config.yaml
hidden_act: "squared_relu"
rope_theta: 10000.0
init_std_qkv: 0.0314
lr_mult_o: 2.0
decay_fraction: 0.405
decay_shape: "linear"
doc_mask: true
MLP neurons of a small language model. Each row is named by its layer, matrix (up: input weights; down: output weights) and neuron, and shows model dimensions 0-127. Each number is 50 + 15 x the weight over its row's rms, rounded and kept within 0 to 99.
After each neuron's rows, "fires in" lists the words (lower case) most often at its 100 highest values on Wikipedia text that the model never trained on. A number after a token or word is its count.

L3.up1390:55 43 42 28 60 43 72 54 65 77 59 43 39 47 45 61 26 45 49 52 31 78 38 36 08 78 64 48 68 36 50 74 31 61 57 39 42 30 39 67 56 23 53 35 66 34 58 48 45 57 34 39 52 60 85 69 55 45 47 57 46 44 62 77 67 54 24 57 49 49 17 34 30 31 64 50 52 37 14 33 42 73 57 47 68 74 60 50 85 50 59 60 56 71 73 44 55 48 66 54 55 82 84 62 50 60 38 52 57 68 86 73 46 69 43 38 32 64 46 49 40 52 55 30 59 44 29 27
L3.down1390:46 56 56 63 55 35 59 35 50 45 73 47 55 18 48 33 38 77 38 46 47 49 55 42 64 58 46 31 55 74 87 74 52 26 43 57 28 69 72 38 49 52 23 56 49 39 54 17 34 56 65 57 27 62 61 40 46 54 43 47 40 52 39 85 41 68 65 44 49 55 58 76 68 29 49 70 67 72 71 60 41 73 31 49 37 58 40 40 82 25 52 57 84 50 55 58 70 70 52 45 27 79 42 54 54 44 61 35 69 94 62 63 36 46 00 42 51 58 42 71 38 24 48 09 64 36 42 65
fires in: "very" 20, "more" 14, "rather" 7, "relatively" 5, "completely" 5, "heavily" 5

L5.up953:72 58 54 55 72 28 44 23 39 52 47 41 45 60 70 53 55 57 47 57 24 19 70 45 56 52 41 35 27 56 55 64 45 18 61 48 50 52 16 60 69 78 59 68 41 26 72 84 82 19 61 55 40 56 50 48 53 55 62 47 25 65 42 43 28 52 38 45 21 64 68 53 35 69 83 57 73 74 65 39 56 48 51 60 55 27 45 25 43 49 43 69 43 92 27 50 58 47 48 57 45 72 48 51 49 51 25 76 69 56 67 65 58 39 16 50 49 41 45 48 44 54 90 55 58 51 62 88
L5.down953:50 42 67 53 43 59 33 42 28 93 50 83 70 57 55 31 39 59 66 42 57 60 55 67 66 46 58 12 67 34 44 62 42 63 64 38 34 42 58 41 55 29 48 59 67 30 64 59 47 34 45 74 63 53 35 44 49 48 47 47 28 16 31 50 56 32 50 76 25 69 43 52 72 24 61 58 80 56 53 50 66 60 54 24 50 58 20 65 86 61 66 40 51 55 61 77 56 32 75 43 49 51 55 56 58 31 39 47 47 68 46 66 48 81 44 76 76 39 40 71 30 66 45 38 64 51 57 41
fires in: "was" 39, "were" 17, "in" 9, "is" 8, "had" 8, "are" 6

L4.up1321:23 37 74 62 48 49 60 36 66 38 56 40 42 39 72 34 64 67 33 51 05 73 52 67 76 74 52 69 27 47 50 47 80 55 58 61 43 76 39 43 32 60 15 53 47 50 40 24 33 46 61 73 47 42 53 58 71 53 41 32 52 45 40 75 49 50 62 41 61 22 67 21 46 60 37 26 29 24 59 36 64 52 43 59 44 66 59 41 18 45 47 87 53 27 65 57 44 66 22 25 77 48 59 66 35 39 81 65 26 31 32 43 44 46 40 27 25 59 44 53 52 51 55 40 41 58 43 41
L4.down1321:43 32 42 30 59 64 62 42 35 53 34 67 87 57 59 67 57 44 58 21 47 36 58 56 21 51 46 30 63 61 31 38 48 25 49 36 53 45 46 32 46 55 58 66 23 25 28 32 61 37 64 70 60 56 33 58 27 72 26 44 35 35 41 70 62 57 33 48 33 62 28 51 68 29 78 19 30 42 74 56 35 45 47 52 28 52 42 34 65 60 75 62 57 59 34 36 64 58 34 60 36 69 37 35 71 70 51 53 66 21 33 63 55 43 48 21 65 87 47 67 53 55 49 60 87 58 36 53
fires in: "the" 23, "of" 17, "and" 13, "his" 10, "other" 5

L4.up20:05 57 58 45 29 61 74 48 48 82 17 49 53 59 52 48 39 69 72 51 39 33 38 63 47 68 68 55 51 42 41 54 37 40 46 37 53 38 55 50 69 47 62 66 55 45 72 52 31 50 65 48 42 37 50 43 77 43 56 81 57 53 56 67 30 66 87 49 56 69 65 46 18 57 59 47 52 59 74 38 29 42 23 33 20 66 63 54 43 36 69 52 61 22 62 46 29 31 46 58 49 41 35 54 48 70 35 70 35 50 47 52 62 56 42 31 36 55 61 46 18 51 46 13 70 54 39 59
L4.down20:44 48 40 50 51 45 43 58 38 25 51 73 39 62 56 35 60 51 40 67 64 24 74 54 42 55 39 54 42 53 45 29 47 36 49 20 49 23 48 71 51 34 85 74 33 58 46 50 41 46 40 31 32 52 55 39 50 55 65 26 53 73 48 59 51 48 33 29 57 35 68 35 54 44 41 52 49 33 40 58 42 61 71 36 71 44 46 33 59 56 51 70 57 59 46 55 73 59 35 23 56 46 75 50 51 94 63 71 52 46 89 41 43 51 45 82 86 49 48 23 41 53 23 52 34 68 43 39
fires in: "to" 30, "not" 10, "t" 7, "and" 7, "will" 7, "helped" 4

L4.up402:56 42 48 44 57 49 58 34 65 56 60 54 34 47 39 44 48 33 44 67 43 44 37 34 47 79 42 64 28 48 51 69 46 28 25 37 30 40 60 52 74 69 36 55 36 48 47 68 35 66 46 37 53 37 86 39 60 54 38 61 80 41 48 72 70 55 47 30 53 45 35 44 56 47 42 73 28 38 19 20 33 58 51 35 56 59 49 26 52 48 61 44 49 42 47 77 61 27 63 32 46 35 60 73 57 68 40 55 30 73 64 58 73 52 42 52 47 76 20 53 69 47 46 40 61 44 44 53
L4.down402:50 62 29 47 51 37 71 68 47 62 50 28 72 51 23 93 38 56 33 35 39 17 59 42 35 59 65 34 59 69 41 75 44 48 34 44 45 45 60 49 38 68 66 43 08 58 71 40 37 66 67 29 60 63 49 37 47 24 70 33 47 69 51 50 51 35 74 38 30 40 50 52 58 37 46 59 76 50 32 55 65 61 66 31 29 63 45 48 51 41 10 72 49 61 55 73 59 52 63 55 40 37 68 57 46 43 31 64 54 64 46 76 48 50 18 50 66 73 51 59 44 43 62 42 75 58 34 61
fires in: "very" 18, "most" 12, "and" 12, "less" 8, "rather" 6, "relatively" 5

L7.up292:65 46 41 44 68 56 55 25 42 27 57 67 62 72 63 36 70 68 56 68 65 54 61 66 68 49 65 42 44 55 57 61 65 72 34 22 49 47 70 55 71 36 62 11 23 46 62 48 58 49 31 71 45 40 51 70 55 44 68 51 64 56 56 42 84 52 50 28 81 52 28 63 60 37 58 72 53 49 38 41 47 53 51 60 49 40 61 62 41 57 51 66 63 30 69 58 55 67 68 50 64 25 78 69 35 36 35 60 32 42 45 41 82 71 76 46 46 31 33 77 82 82 66 52 50 48 71 53
L7.down292:57 38 40 27 54 49 69 51 47 58 45 33 48 41 61 57 65 57 36 54 59 66 73 48 57 54 34 24 45 42 59 42 34 58 46 69 59 55 14 57 78 08 60 65 67 46 20 56 40 58 67 33 66 44 47 57 49 51 60 12 47 58 38 53 77 60 92 40 48 54 24 58 59 50 56 68 48 37 24 60 48 56 13 48 43 64 22 45 79 39 73 75 53 57 48 44 42 59 58 52 36 28 75 72 61 43 43 34 32 63 49 55 38 40 83 47 52 54 28 65 40 48 48 30 36 57 62 39
fires in: "al" 32, "ibn" 13, "of" 11, "gulfstream" 5

L3.up1136:51 52 61 50 42 55 20 61 61 42 59 57 76 58 57 60 34 59 48 39 49 35 42 55 46 56 60 52 55 53 58 46 67 47 46 22 74 46 46 40 63 44 88 52 20 70 44 67 45 26 31 68 55 66 43 49 36 44 60 44 26 65 60 39 35 56 54 57 50 37 43 65 44 49 50 58 61 70 35 52 41 59 61 42 76 59 34 43 76 34 89 48 60 62 42 87 45 44 54 51 85 45 59 44 66 60 26 38 69 20 53 42 51 48 20 46 84 53 40 80 80 19 55 62 72 51 64 56
L3.down1136:37 28 55 48 46 42 64 29 31 69 44 46 55 61 60 71 39 82 28 53 53 33 50 33 65 79 38 32 83 36 38 65 46 37 67 55 49 58 35 30 54 41 52 37 29 32 56 70 88 98 63 39 46 53 25 58 49 51 41 52 42 53 54 42 58 46 71 44 64 29 39 51 46 72 53 61 54 66 40 49 65 68 30 52 43 60 05 74 44 41 64 50 82 35 50 57 39 34 54 53 72 56 38 48 66 61 36 39 76 55 61 73 42 64 83 50 81 51 43 59 54 47 41 57 68 69 44 55
fires in: "is" 49, "was" 17, "a" 13, "an" 7

L5.up355:49 57 38 59 53 40 85 55 74 43 59 52 44 32 63 38 20 72 58 79 48 57 56 67 49 53 49 99 30 40 56 39 50 44 59 65 55 51 60 61 63 39 64 54 48 68 32 82 45 79 43 61 45 37 52 47 46 58 63 33 78 51 49 61 68 61 31 35 49 55 57 59 36 42 56 48 63 17 50 70 29 59 55 54 63 53 62 07 60 67 44 36 57 23 46 41 36 39 28 31 52 43 52 42 45 62 30 79 70 37 62 53 45 43 58 42 40 71 33 47 69 43 44 48 53 35 45 51
L5.down355:56 56 53 45 59 29 71 53 47 48 53 55 43 54 72 38 48 64 30 38 47 53 48 63 33 48 57 49 37 34 47 53 49 38 80 64 44 35 48 48 52 37 85 39 25 47 51 41 49 53 45 44 46 58 63 55 57 31 45 65 82 66 45 46 63 16 52 33 49 58 43 47 56 56 66 62 78 51 74 36 60 72 36 30 17 53 52 46 67 69 41 53 58 88 44 31 37 47 53 20 62 44 30 30 31 75 51 99 37 20 56 58 44 49 60 49 50 27 49 53 58 38 41 47 63 29 40 44
fires in: "they" 30, "it" 20, "you" 9, "america" 7, "there" 5

L4.up446:41 62 60 73 72 37 27 52 66 72 72 47 53 43 50 36 68 48 45 74 33 31 56 60 41 44 36 68 76 83 64 30 63 30 18 57 49 18 58 41 68 76 56 23 40 59 26 49 61 38 44 61 73 21 66 29 45 41 55 51 82 52 80 50 60 44 26 61 41 46 49 58 40 40 64 69 33 21 63 37 50 36 54 41 21 70 63 65 47 34 42 62 42 52 67 32 52 70 48 33 83 55 72 74 65 40 44 53 36 33 46 40 48 50 49 45 57 54 43 43 50 38 46 42 34 30 44 55
L4.down446:40 48 24 65 58 46 49 53 56 40 69 36 41 78 60 41 64 48 12 53 66 52 62 39 34 65 24 21 62 45 39 24 61 60 36 61 27 46 49 60 50 77 36 50 25 60 30 27 59 50 77 62 30 68 48 61 62 46 72 67 54 44 64 46 64 24 50 53 48 58 68 19 61 49 21 47 53 41 46 74 54 51 79 41 33 51 57 54 41 44 53 65 44 64 32 69 46 45 16 45 71 62 54 59 51 36 26 51 52 43 68 65 50 56 51 46 46 73 53 28 33 43 55 24 68 56 58 61
fires in: "while" 38, "to" 21, "from" 8, "among" 6, "up" 5

L3.up282:35 60 41 66 63 51 74 51 60 59 35 63 66 63 27 66 46 92 41 51 23 38 24 59 52 50 65 45 20 47 38 30 35 43 46 31 47 24 69 76 56 45 64 61 53 46 68 56 52 70 58 44 59 44 35 59 42 56 23 43 48 49 45 57 59 55 38 56 74 53 66 57 31 55 49 42 38 57 55 71 35 37 16 67 51 62 74 51 42 67 61 43 80 48 61 52 48 27 22 44 58 66 46 30 54 44 38 77 72 39 68 35 59 41 23 52 64 74 88 46 40 78 67 34 65 36 22 71
L3.down282:53 64 67 54 41 17 32 47 46 39 36 68 26 70 71 48 91 51 42 48 53 46 74 32 46 68 44 46 46 59 66 36 65 48 57 52 61 26 74 58 26 37 63 37 26 52 34 57 48 34 50 36 26 42 45 19 46 34 47 49 42 68 54 30 44 50 39 36 15 70 70 52 45 46 34 55 45 50 63 52 73 59 39 27 38 34 33 62 56 56 61 72 66 68 36 64 45 50 09 52 47 39 68 32 41 74 76 51 40 44 65 38 38 73 57 70 58 47 53 48 62 67 33 44 50 85 62 44
fires in: "to" 81, "can" 8, "should" 4

L5.up435:88 58 56 61 63 26 73 77 67 75 91 52 54 43 34 56 52 64 48 43 48 51 53 38 53 21 42 40 36 46 48 51 42 38 55 59 31 47 41 38 53 51 48 47 66 58 72 67 36 42 67 42 71 71 22 62 37 54 56 46 43 23 86 49 44 36 61 83 61 28 30 57 44 47 66 44 53 41 68 37 30 42 58 31 46 44 34 24 50 43 42 45 32 39 49 55 76 76 46 36 45 55 37 88 59 62 61 48 47 60 29 64 49 44 54 40 43 58 69 46 56 38 69 60 74 34 46 66
L5.down435:92 34 38 53 62 59 54 41 43 53 48 43 81 69 67 74 61 58 29 54 42 48 62 53 77 49 63 55 34 47 34 61 22 61 59 24 41 03 75 50 42 44 51 44 34 66 63 74 30 46 64 72 47 66 45 36 26 41 40 32 64 29 72 46 60 32 56 65 68 47 37 48 67 47 44 54 42 46 55 71 34 68 73 40 31 53 47 50 48 63 58 45 50 67 26 43 31 53 51 27 52 37 89 58 55 51 69 52 54 55 67 33 38 26 39 52 66 24 91 43 33 39 50 48 68 64 44 41
fires in: "most" 16, "very" 12, "much" 11, "more" 11, "became" 11, "is" 6

L3.up1519:58 48 38 88 49 43 51 42 39 56 30 59 40 22 64 34 37 47 79 66 32 79 65 53 60 47 56 57 50 56 56 74 48 90 41 55 62 53 38 55 57 45 12 44 75 51 49 57 42 73 63 38 73 47 47 53 61 54 58 51 59 62 56 52 43 22 45 43 52 64 82 59 36 26 65 45 61 59 72 55 51 23 78 42 24 56 73 39 45 62 43 61 69 46 50 60 35 56 20 29 52 52 28 52 29 43 33 52 31 68 13 50 71 60 60 61 44 38 25 45 26 66 65 57 53 41 60 36
L3.down1519:40 44 55 34 50 00 60 49 37 70 53 44 69 99 54 66 53 21 63 39 75 23 20 39 32 59 31 39 46 24 70 46 70 36 52 46 55 32 67 56 32 45 45 37 32 50 71 16 31 59 53 71 49 43 43 37 57 53 45 42 33 34 82 56 68 53 54 33 57 54 54 71 59 57 45 61 53 42 41 57 66 34 56 59 52 48 18 38 40 33 18 44 52 79 57 44 40 20 32 62 61 57 34 79 47 42 65 74 71 67 66 29 39 22 56 20 63 42 53 57 52 37 57 61 64 59 31 47
fires in: "of" 57, "climate" 9, "increase" 6

L5.up618:28 50 36 69 53 36 57 52 51 58 39 42 72 36 35 67 83 39 25 64 48 58 29 29 28 56 35 56 42 38 59 37 37 72 39 46 31 41 34 83 29 28 37 82 35 50 52 22 46 64 61 48 61 41 74 50 67 35 62 45 53 72 39 69 59 51 65 65 49 42 43 53 40 68 73 50 76 41 50 60 67 30 36 50 33 46 53 55 60 46 30 32 54 58 29 59 58 63 46 21 42 55 27 45 58 21 51 53 77 37 77 62 51 64 37 63 52 45 49 52 24 37 74 56 53 22 67 48
L5.down618:75 51 52 48 59 43 75 72 51 27 43 39 77 49 47 51 56 71 32 55 62 37 57 79 64 59 33 67 43 53 43 37 49 51 40 70 52 51 51 47 53 60 47 37 22 57 66 49 81 57 62 35 20 60 41 94 84 70 44 45 25 78 42 55 52 42 32 81 71 64 45 45 54 41 41 80 53 54 39 53 56 47 73 46 56 37 59 54 52 58 42 54 48 39 58 42 31 33 45 65 44 17 47 39 53 44 68 62 25 48 55 68 70 56 09 24 74 62 47 70 63 67 42 57 58 52 54 62
fires in: "well" 28, "and" 21, "also" 6, "player" 4

L4.up522:60 57 42 53 61 27 45 49 58 37 54 51 56 41 79 53 56 71 53 62 39 27 53 71 45 53 71 78 42 30 48 22 69 58 61 62 54 59 41 40 69 52 68 35 53 60 38 42 45 39 40 67 20 53 65 52 58 57 83 37 57 49 69 50 43 67 43 69 68 64 46 52 48 22 51 59 65 45 29 59 70 30 25 36 33 60 52 70 45 76 57 48 62 54 45 36 62 61 47 55 64 53 56 50 47 90 48 51 59 32 47 34 45 60 72 50 79 56 54 43 60 51 63 78 52 22 72 67
L4.down522:59 71 23 82 58 52 68 25 31 53 47 42 59 82 14 57 43 76 51 30 29 53 67 51 35 53 47 81 57 44 53 75 68 64 77 38 42 65 41 64 69 57 56 39 44 61 42 28 30 36 58 39 57 65 51 32 73 61 42 42 49 64 61 74 56 34 66 34 53 55 61 52 46 22 64 67 35 45 52 84 83 71 39 55 44 43 63 31 52 28 56 60 30 48 56 42 24 65 47 48 67 41 44 36 54 53 57 61 22 58 47 58 46 49 62 58 51 72 29 71 55 53 61 27 48 70 21 49
fires in: "to" 20, "from" 13, "left" 11, "into" 7, "his" 6

L4.up944:66 58 54 39 34 39 28 68 54 64 25 68 30 50 40 43 42 84 67 62 55 45 39 50 63 40 61 25 65 63 51 48 46 84 34 57 44 02 48 43 70 61 40 16 73 46 40 51 49 50 67 07 69 36 75 58 55 35 60 55 56 25 52 56 36 31 49 45 72 30 62 27 37 54 70 58 56 48 45 36 31 56 55 67 60 66 53 38 60 42 48 64 49 28 27 48 39 56 31 56 48 24 64 44 35 52 48 67 40 44 64 70 46 31 50 54 53 71 45 58 53 34 50 42 62 50 62 49
L4.down944:68 07 47 45 46 32 52 65 37 51 22 45 49 59 33 59 44 41 51 29 80 53 29 30 57 52 42 40 67 59 65 63 57 66 67 80 30 45 72 39 35 83 55 56 39 33 70 60 55 36 48 66 39 54 60 70 40 19 66 44 50 56 33 46 54 12 46 63 48 51 64 43 55 64 61 29 46 55 45 52 54 40 63 60 29 25 26 78 44 17 37 56 44 59 46 11 41 37 60 36 40 38 38 44 53 61 47 60 32 44 62 47 52 43 50 51 64 68 67 85 59 58 18 27 25 65 51 53
fires in: "of" 57, "to" 10, "on" 7, "for" 7, "about" 6

L5.up95:60 61 52 68 54 35 31 46 70 26 15 42 40 54 57 48 45 55 38 54 39 74 77 23 53 34 49 57 51 47 51 76 51 72 53 57 54 54 54 76 57 42 47 69 51 47 51 43 60 52 52 27 49 62 40 58 82 57 46 48 67 49 69 53 56 32 48 61 66 28 58 54 30 76 45 53 47 51 44 74 56 38 54 46 67 48 66 09 44 31 60 68 39 38 59 50 67 23 61 43 58 49 49 63 47 39 49 42 23 39 31 35 82 58 68 48 67 39 35 37 60 76 52 59 50 41 60 32
L5.down95:53 08 39 43 58 33 28 13 54 60 46 53 60 55 51 16 47 52 63 45 58 49 53 32 41 64 31 37 59 33 71 72 63 59 59 36 58 59 51 45 83 58 65 48 26 40 29 29 46 45 62 35 75 58 63 35 40 25 37 57 48 76 40 43 46 65 64 43 42 67 34 49 54 81 48 30 65 45 81 50 59 45 70 73 50 43 49 48 57 33 38 76 46 85 36 62 27 45 50 61 52 47 55 43 47 65 16 38 46 63 39 71 71 55 52 45 40 57 72 27 35 42 45 49 58 59 30 61
fires in: "for" 30, "per" 10, "performance" 8, "perth" 5, "of" 5

L7.up120:98 64 45 42 66 24 39 44 50 57 31 51 25 45 58 22 57 48 43 73 41 49 93 20 43 46 48 47 30 63 47 49 50 54 43 52 51 65 48 27 62 75 39 61 45 51 25 65 39 61 34 71 28 22 65 45 30 25 42 38 47 30 70 58 58 37 42 69 35 74 51 51 49 57 54 53 49 70 48 48 45 75 54 47 33 44 32 50 54 68 44 54 56 27 44 15 60 34 44 26 43 55 52 45 25 38 63 38 48 73 30 20 73 64 50 61 41 46 41 58 55 60 64 37 76 50 31 40
L7.down120:54 75 61 28 53 31 22 48 55 24 47 40 41 47 67 55 70 43 23 71 60 79 57 75 46 58 55 36 74 55 24 64 56 59 53 51 44 41 48 19 51 53 39 58 57 69 45 52 46 63 69 35 46 49 32 49 54 36 61 58 52 28 31 46 47 60 25 52 50 50 37 41 12 60 62 56 51 46 06 54 35 70 30 40 45 44 32 37 73 36 43 39 68 33 36 46 54 35 44 52 57 58 31 29 46 70 48 71 54 51 57 41 56 45 74 67 40 61 69 27 67 45 75 53 80 38 32 54
fires in: "of" 50, "from" 16, "in" 13

L7.up1523:60 56 34 86 65 28 37 54 38 55 40 48 47 34 69 43 32 56 58 38 45 62 67 48 52 23 54 65 46 50 52 33 61 48 70 56 47 43 35 50 49 42 28 62 65 83 51 47 74 70 72 38 47 56 26 64 57 58 60 55 40 77 62 49 64 25 62 72 51 50 58 37 65 75 69 55 58 71 63 40 42 47 48 33 52 37 31 73 74 39 54 59 65 77 35 52 56 47 55 17 44 67 48 55 59 31 61 53 77 35 69 62 32 22 29 52 17 31 43 27 55 63 57 27 73 39 61 40
L7.down1523:42 43 72 36 53 58 42 65 89 27 49 64 44 52 60 41 44 65 59 35 34 47 65 73 43 41 51 56 74 30 38 66 72 21 22 70 76 37 71 50 29 40 48 57 54 48 55 56 48 53 69 36 49 60 23 51 60 58 63 34 41 83 38 53 59 49 43 23 20 33 53 41 49 46 57 58 44 53 71 45 45 76 68 63 70 43 74 38 69 32 41 67 89 68 63 48 54 05 67 65 59 74 57 63 51 38 37 71 59 64 56 62 43 47 42 36 23 42 62 46 63 35 43 36 57 37 69 54
fires in: "also" 31, "it" 13, "is" 8, "started" 7, "formed" 6, "format" 5

L5.up655:35 51 47 40 51 59 79 46 44 27 51 59 50 49 46 37 63 37 93 77 44 41 49 35 31 56 59 64 63 31 58 64 45 77 43 56 49 35 45 64 43 38 38 65 58 49 30 17 40 63 74 53 56 49 63 50 50 57 51 46 47 33 41 76 49 35 41 60 67 26 47 41 50 47 58 49 44 46 41 33 52 52 39 53 46 43 00 72 57 30 56 64 52 55 61 46 34 74 48 52 72 48 12 52 56 54 39 58 61 50 51 59 54 42 39 43 47 44 21 53 10 50 69 31 45 72 43 58
L5.down655:54 61 72 40 39 64 49 34 84 59 62 28 62 75 69 50 57 64 36 35 41 53 58 65 61 52 36 56 53 59 67 73 62 59 36 35 29 68 47 32 53 42 25 52 25 65 63 60 49 60 19 53 42 43 26 36 59 26 49 53 47 69 72 70 58 48 46 51 53 41 37 65 38 54 26 40 31 56 58 73 52 56 41 14 69 59 41 31 67 66 21 55 70 53 64 43 39 79 35 73 82 47 80 32 56 63 41 18 78 47 18 42 73 81 75 36 48 47 32 63 44 38 76 53 46 34 50 85
fires in: "also" 16, "some" 15, "well" 15, "both" 11, "many" 6, "website" 4

L4.up1088:38 66 25 53 51 58 33 69 49 45 32 73 60 61 65 56 43 53 57 54 31 41 83 85 54 30 52 83 55 65 71 39 59 67 67 73 30 47 69 36 48 32 72 49 36 66 73 67 28 37 56 51 45 28 40 28 48 51 66 51 66 59 44 77 35 50 27 41 53 48 46 55 73 47 38 42 41 70 43 61 34 43 31 22 25 46 61 38 55 57 38 50 44 69 51 23 78 65 49 52 62 56 69 58 60 22 35 49 66 28 33 61 46 57 57 34 47 43 67 48 29 39 67 60 65 68 35 62
L4.down1088:53 73 54 27 35 73 48 52 63 56 51 73 53 42 39 65 52 45 64 62 38 45 76 49 69 53 43 46 46 65 66 68 22 28 34 59 42 34 59 58 35 61 57 46 66 57 23 58 42 28 68 74 24 35 21 47 50 45 43 44 70 64 48 58 56 43 43 54 56 51 55 54 48 49 44 57 62 81 57 65 53 47 36 52 57 57 80 43 62 41 45 27 53 56 22 52 16 40 57 38 61 51 48 48 65 37 37 36 54 82 31 67 11 18 56 32 46 33 67 35 64 66 51 37 28 50 37 52
fires in: "to" 22, "founded" 12, "into" 7, "with" 6, "formed" 6, "merged" 6

L7.up251:65 58 51 53 76 39 22 46 46 31 37 86 48 59 67 57 60 18 33 47 55 58 53 64 87 46 66 79 54 45 43 57 51 66 57 63 38 59 50 57 58 49 37 61 46 69 41 29 44 57 75 50 59 62 59 46 62 51 63 49 29 41 63 32 50 73 36 46 34 21 33 32 55 42 90 39 58 61 36 57 30 52 51 39 44 59 60 66 35 41 64 34 20 60 47 63 29 71 25 27 52 50 73 52 34 50 54 56 33 51 46 63 75 34 51 60 29 27 25 49 51 56 52 63 55 70 64 40
L7.down251:76 66 65 63 46 24 43 45 32 57 39 54 52 43 62 56 38 39 14 46 34 35 10 36 48 41 58 45 51 47 31 81 59 37 50 80 40 51 64 39 55 47 78 66 63 22 57 56 38 60 57 38 75 58 55 28 61 26 67 20 20 25 54 65 41 55 31 58 55 43 56 29 44 36 62 51 41 67 46 44 31 57 35 56 36 23 62 79 45 62 47 37 27 36 51 58 40 50 44 57 52 69 47 67 33 62 42 49 27 42 53 70 63 64 25 23 28 37 55 56 63 74 49 62 60 41 69 45
fires in: "during" 17, "his" 13, "in" 9, "of" 8, "over" 5, "marriage" 5

L5.up1436:74 43 31 47 67 44 66 56 50 43 31 41 45 45 80 42 32 61 51 70 62 28 74 36 36 60 49 57 50 58 84 48 60 29 58 54 36 48 51 36 66 30 33 51 51 61 67 57 65 39 69 48 54 27 52 53 68 61 44 78 60 64 70 60 39 67 42 57 78 61 48 57 55 37 54 46 39 66 73 74 52 58 43 58 58 48 31 60 41 40 51 20 77 62 45 41 42 78 63 20 47 35 41 48 83 46 56 59 50 53 52 60 72 58 41 65 55 54 76 44 48 24 83 46 40 60 64 53
L5.down1436:65 52 49 25 51 70 32 41 54 46 46 33 29 31 57 34 40 80 48 22 36 34 60 58 45 31 64 35 76 85 58 57 58 33 74 42 34 43 47 27 57 48 37 53 33 59 50 34 45 42 33 57 66 43 14 63 47 39 59 60 29 57 26 34 70 71 73 62 61 62 64 55 54 67 75 37 73 67 29 66 57 70 54 49 66 38 56 40 70 49 69 53 57 69 59 24 38 63 47 49 69 62 58 14 58 45 49 60 52 52 84 70 27 35 40 42 72 31 33 32 54 44 69 51 36 53 40 36
fires in: "not" 16, "started" 11, "to" 9, "also" 8, "made" 7

L5.up810:47 53 35 46 52 39 77 49 65 59 65 46 64 53 68 55 44 31 52 62 33 48 52 67 36 49 23 69 58 36 51 30 53 53 47 36 40 38 33 48 59 52 50 40 39 71 55 68 52 50 60 50 67 58 45 46 79 66 54 47 50 18 72 56 55 42 07 53 74 60 35 66 45 36 71 68 60 68 46 50 57 39 66 29 60 53 46 56 65 87 43 74 64 79 31 38 48 37 68 38 54 35 78 72 64 68 36 52 68 53 78 49 63 55 18 84 67 55 62 71 33 36 43 69 80 41 31 65
L5.down810:46 41 39 45 71 46 39 26 49 59 29 75 56 93 51 35 62 78 31 27 26 70 39 81 55 55 31 39 74 64 25 51 60 60 56 27 37 42 61 37 74 53 51 28 53 59 50 42 62 67 45 54 57 31 35 58 62 56 54 22 40 50 51 62 33 64 65 57 74 48 50 41 31 49 54 51 58 54 79 42 67 39 50 42 21 50 46 74 55 54 65 33 80 53 56 28 63 63 50 54 62 47 79 43 58 59 46 52 71 77 49 47 40 48 36 88 46 57 62 61 47 37 58 51 56 44 48 65
fires in: "is" 34, "of" 19, "a" 15, "was" 7

L7.up257:64 54 62 59 32 30 79 45 60 59 91 32 73 55 40 72 26 52 60 46 52 77 35 49 40 34 75 59 57 63 38 63 64 43 42 63 80 53 75 52 44 56 36 26 55 51 63 70 36 60 74 70 49 55 62 40 48 42 51 47 18 42 40 69 49 70 62 66 46 60 44 44 40 40 27 56 50 42 41 46 38 34 48 24 50 80 53 46 54 40 44 46 46 53 72 53 44 65 52 81 73 46 55 58 63 74 61 51 39 67 41 47 68 42 34 43 33 40 34 59 60 67 43 53 62 76 45 54
L7.down257:23 51 46 63 20 57 73 49 41 58 60 33 63 47 38 57 28 34 64 54 43 43 48 51 55 58 40 34 76 51 36 64 47 53 64 52 23 44 47 40 37 68 51 94 55 56 66 41 46 61 63 55 42 48 32 14 51 54 34 58 53 47 50 81 46 43 64 41 52 59 10 39 48 31 25 45 64 29 39 52 57 31 92 39 51 40 35 26 29 54 69 52 39 33 56 59 49 62 54 70 46 68 41 27 37 43 50 56 37 61 43 35 61 59 26 72 60 48 30 74 50 38 56 46 71 76 29 67
fires in: "very" 19, "so" 13, "more" 13, "rather" 7, "less" 7, "software" 6

L5.up1051:65 70 39 75 61 56 73 40 54 69 78 37 60 58 31 67 11 99 50 71 36 59 63 46 51 43 35 18 37 57 44 64 40 63 54 62 50 22 67 60 52 48 41 17 37 47 29 38 26 57 68 47 41 38 52 50 34 31 54 50 62 17 51 57 43 42 63 50 57 43 61 47 47 51 66 65 74 48 23 42 29 46 62 59 62 67 22 35 46 80 76 54 53 34 46 65 51 60 41 50 64 42 56 41 61 52 58 55 38 42 39 58 49 66 36 65 69 53 33 45 41 52 74 72 36 35 59 57
L5.down1051:63 48 39 48 69 11 54 55 31 50 46 28 55 59 53 60 30 27 55 40 61 44 50 67 76 46 41 40 65 44 53 39 69 70 67 55 46 15 72 34 30 49 60 35 55 20 64 24 47 33 56 08 35 65 09 50 48 45 46 46 56 52 49 49 45 22 55 57 62 61 59 37 54 64 37 24 59 48 52 38 58 44 45 60 54 71 44 59 66 43 52 20 71 70 43 67 48 72 61 65 44 44 72 31 85 82 44 53 42 46 52 74 51 42 52 67 46 41 64 40 37 47 66 43 60 60 64 61
fires in: "some" 35, "such" 11, "more" 8, "any" 7, "for" 6, "much" 5